From a checkpoint of a small transformer trained on Wikipedia: 4 heads of 64, 31.8M parameters.
MLP neurons of a small language model. Each row is named by its layer, matrix (down: output weights) and neuron, and shows model dimensions 256-383. Each number is 128 + 24 x the weight over its row's rms, rounded and kept within 0 to 255. Numbers have three digits each.
Before each neuron's rows is what it responds to, as a language model described it from the Wikipedia text at the highest values.

Description: Single letters or short pieces early inside proper nouns split into fragments, often foreign names in tables, such as N-i-agara, Jeon-b-uk, S-i-oux; weaker on table cell pipes and numbers.
L11.down781:124111125147162139177128138048110107154162097172138138126116143147144132141089097049143112122123149111099101124103121110089103143185116151153090169150115138137104095124151131187151121110152129162134112126101137108096118102153088123104138157137100144103127137155127143153141124124162115150125117114134140122084072115103088128160158124121153136125152136130152107113133107105096145149162

Description: Numbers and pipe separators in later columns of pipe-delimited sports tables, e.g. goal difference +76 or −11, and totals like 28 or 48.
L9.down1384:115131106126128134132149108163100145116100131127130129114124121148133129164108092124122129096130133138133106141147078137056151150070140133110147118125121145113162131125102160165120145126140112127190113123096125168084121128096133098153125126105146125087168123132173121152122137124144166144102172107129106157159102109128123111127110119147136107139156090102162139120097108152133142094100

Description: Short word-piece tokens, often vowel-heavy, directly after a word's first letter or two in names and rare words, such as M-in-ister, A-p-ollinaire, Peroxone.
L6.down804:115094093123094134151140111104149071108125104135140124114134098165157142108134145114104131147150101106090089099161103136134107071135159114116163153167129111179154127128096108095143141124134140105082120140126092127118130167135115125125142141120088105119158101129129140118092119133146141130125096122128138143157092152103170123130117113098176118103151167157103118126100096131143129136156

Description: Middle subword pieces of proper names and numbers in table cells or sports results, e.g. Port-ad-own, Sant-or-ini, Nov-ak, 36 or 97.
L6.down990:111127134165150116131106101116114136130073162120130150122130151133149084147129081076132122120112117139091152143103169117093150135137125147168099114193134085148054136123111096120076157115115123089117165094109108109149121118135117150171160144117130128160159110118145105109142098117105118138141085078108107141124124107132144073154165117152148129117124168159161180096105113113153129148113

Description: First token or word-piece of a new item in structured Wikipedia text, mostly after a colon, comma or heading mark: GNIS ID digits (58, 10), Rhode, Pro(ducts).
L6.down1206:124105124140146142139087113104124088135134126162119065157117135119123125123121167081165133148152152120119092090157134123184119139119135135135136141085132156115120117114141100114131113106166121104123149114112143107135143110167149140170065084111116130136155102106134143134109182122137145129129201122120121142161121046087139159103118133172129175095134130090118151079170159071084139109130

Description: Cell values right after a pipe in Wikipedia sports stat tables, such as 30 or 44, plus row-ending line breaks; also word-start pieces like f in fence.
L11.down481:139131136159190180107107154136150131180113146148121154117144129158146147136075149054154184092139114173138160149144137140137108143122148134139122155126133126096101097096140132122122096146134156179129139112122161124098154152092144128125142135161070096141122145108094095103151117151159110148120105133114156127097155070150111111135163123145149139084119121125124122129102144124115140086161

Description: Single-letter or short opening pieces of words in the middle of multiword titles and fixed names, e.g. T(osca), Family T(ies), Naval A(ide), T(ough), plus "on" in "oil on oak".
L11.down1105:138123127126157117148133077153129125119134134141117106130110141144180135143180167007097137141123108147127134121130133138147117149148132120129110092072155102126134161131114139146121153147144179136112137143131111078140130153102161085125072110137124087145124118133145115160125132103125146151105136104084119141115119129132115164130103085100111122135121136115138145143116096110113127154107

Description: Ordinal, rank and direction words opening a compound or name, e.g. second place, Third Division, North Dakota, rightmost, Red Cross, plus some word-start fragments (al in aloft).
L11.down890:110108123174138159135140119134157148091087119109152116142124154156143182091138108109122156105083152094141150130135128103146142158125117187083137138116130146131110182088144153175132147113182146123150200141128127121152090134137106096102104126113151122165142153137112143125162051142183137120060166148098110120129100076192106082135152089112135125102115114125138165119134156126160145118142

Description: Connectives joining the two ends of a from-X or between-X span, mostly between years or numbers: 1969 to 1973, between 1990 and 1998, two to five.
L9.down689:121142115112117166118117130172138141133120140173113130172096163144151108147102142000142132156086122116128104093069172141111125105157160104139137114141121140105125119139152140143114110134134124140134097154115153195070132136117162152141106113117137101149096124102120140147117155148123133110131104145131105067132101102122112137150114105186112152127140158150162099159112144136109161137137

Description: Tokens partway through a proper name or compound, mostly articles, word pieces, newlines or hyphens, such as Gaslight An(them), TV A, Long John.
L6.down229:113127126125078092171186142090164080117173112218115132129092133098128107141127119064123133106135126149110129133107120174120170159127117083130144109138125105132109145153145145116127106143132161179144151129114144132144146133132152140108077168190136134119112093085145119099145093088116111151183141126091117110121156132141104108132078146093129107087155138110108144119084086151130119088118

Description: Final piece of the head noun in a classifying phrase "is/was a (adjective) ___", e.g. member, museum, snake, film, synonym.
L11.down786:155127124113115119133104150116130153084144111088117135108137138119165105160102114045127100129128110136119123082128099149178146151104149113105120156140140115100112091101127122170130142140118120186144075104177158131123142168158110126132123157139116112127176161113116102164141141105134087105125090089132149143123083124155118129141110126146136124118153079141099105115095143123148128162108

Description: The connector and or to in paired ranges, mostly after "between" or "from" plus a year or number: between 1527 and, from 2009 to; weaker for "both X and Y" pairs.
L6.down965:147116124126137127100116151112124114155157118106148092128142105167135114141107132078126161101139168117163102090144152122122097131128134108127147116174147156149134075151136123134171107142098150144131155101132142145120100152122118137135116131104131113154089151129131123196153115117127118072124117137142144132103151108076134116128135121099134095128143162145131094138159150134107109155125

Description: Determiners and quantity words that open a noun phrase, such as a, every, one, this, no, and 1, often before units like year or week.
L9.down658:172094126125130163110144109123136155133135131130143121119087138110082153105121140182108150133131136119142123082096110124115123114096126120104155149160129126112132107122124108118090161158122134144156137127129150133141105117146116154129101079115127150117106156148193144063093122131114112117130138110131092090131126057113150155126197133186135137103093153136148161061124135081103097117166

Description: The second word-piece of a word right after its capital first letter, mostly at line or heading starts and in names: N-ic, M-in(ister), M-ar(athi).
L9.down1034:145105148137143126113090130116147127125103108153155148146147102130153130039140126075087116160145131136126136121128132098089134167127109127125117107137139093089151111125132128099110133055122141134155105091166119133138120071172156136120144124108114135150077117112156133135122134127099157134148118129150134139102166069118119164132140156091105139123150129089127153099135136147136119095105

Description: Head nouns or their pieces right after "a/an" or a nationality adjective, mostly occupations (biologist, football player, voice actor), also guidebook, festival, and table line breaks.
L9.down1422:152146134129087150161124167122116103088132145115127148123143152138134154139108138135111133106156128127152151129158099098130123121111147127183108134159127130128124146161127147109108139138114123164134071178103112123178096148132137146155131192108164117139185137117135127199143104128143148124162124089117121088110101115136117128098144123123148101134178094152159130112185142176125095086076

Description: Ordinal words and opening words of set names, usually after "the", such as first, third, United (States), New (York).
L9.down1033:100128165148157138134169153103159166122099145156166124131112137104119137115130154088156140130129115122149114152147126117131125132137095132127156108115120168129169085170120151095116146103113149114132146129136143136100134132106143102174129198142143106198094134068118102128118104139148150126153148123123144133161142087191149109132137065108075138080121169106145139148158089089111124109174

Description: Mostly "and" joining two parallel words (humorous and dramatic, offence and defence); also first names in tables and lists (John, Rob) and present-tense verbs after a subject (lacks, depict).
L11.down295:170177123104103115139139119098140098130127144131144108138139118107122138168124143162120136101130139120164147110121121131130173113110174115097076128154136132153157124118115113119153130102138106124140146127127143149119166169151138142091123145092122127139141112107114102131149139140114131100138113108181151082095138184106129120057158124150136151107130148160089139167114146166161127112108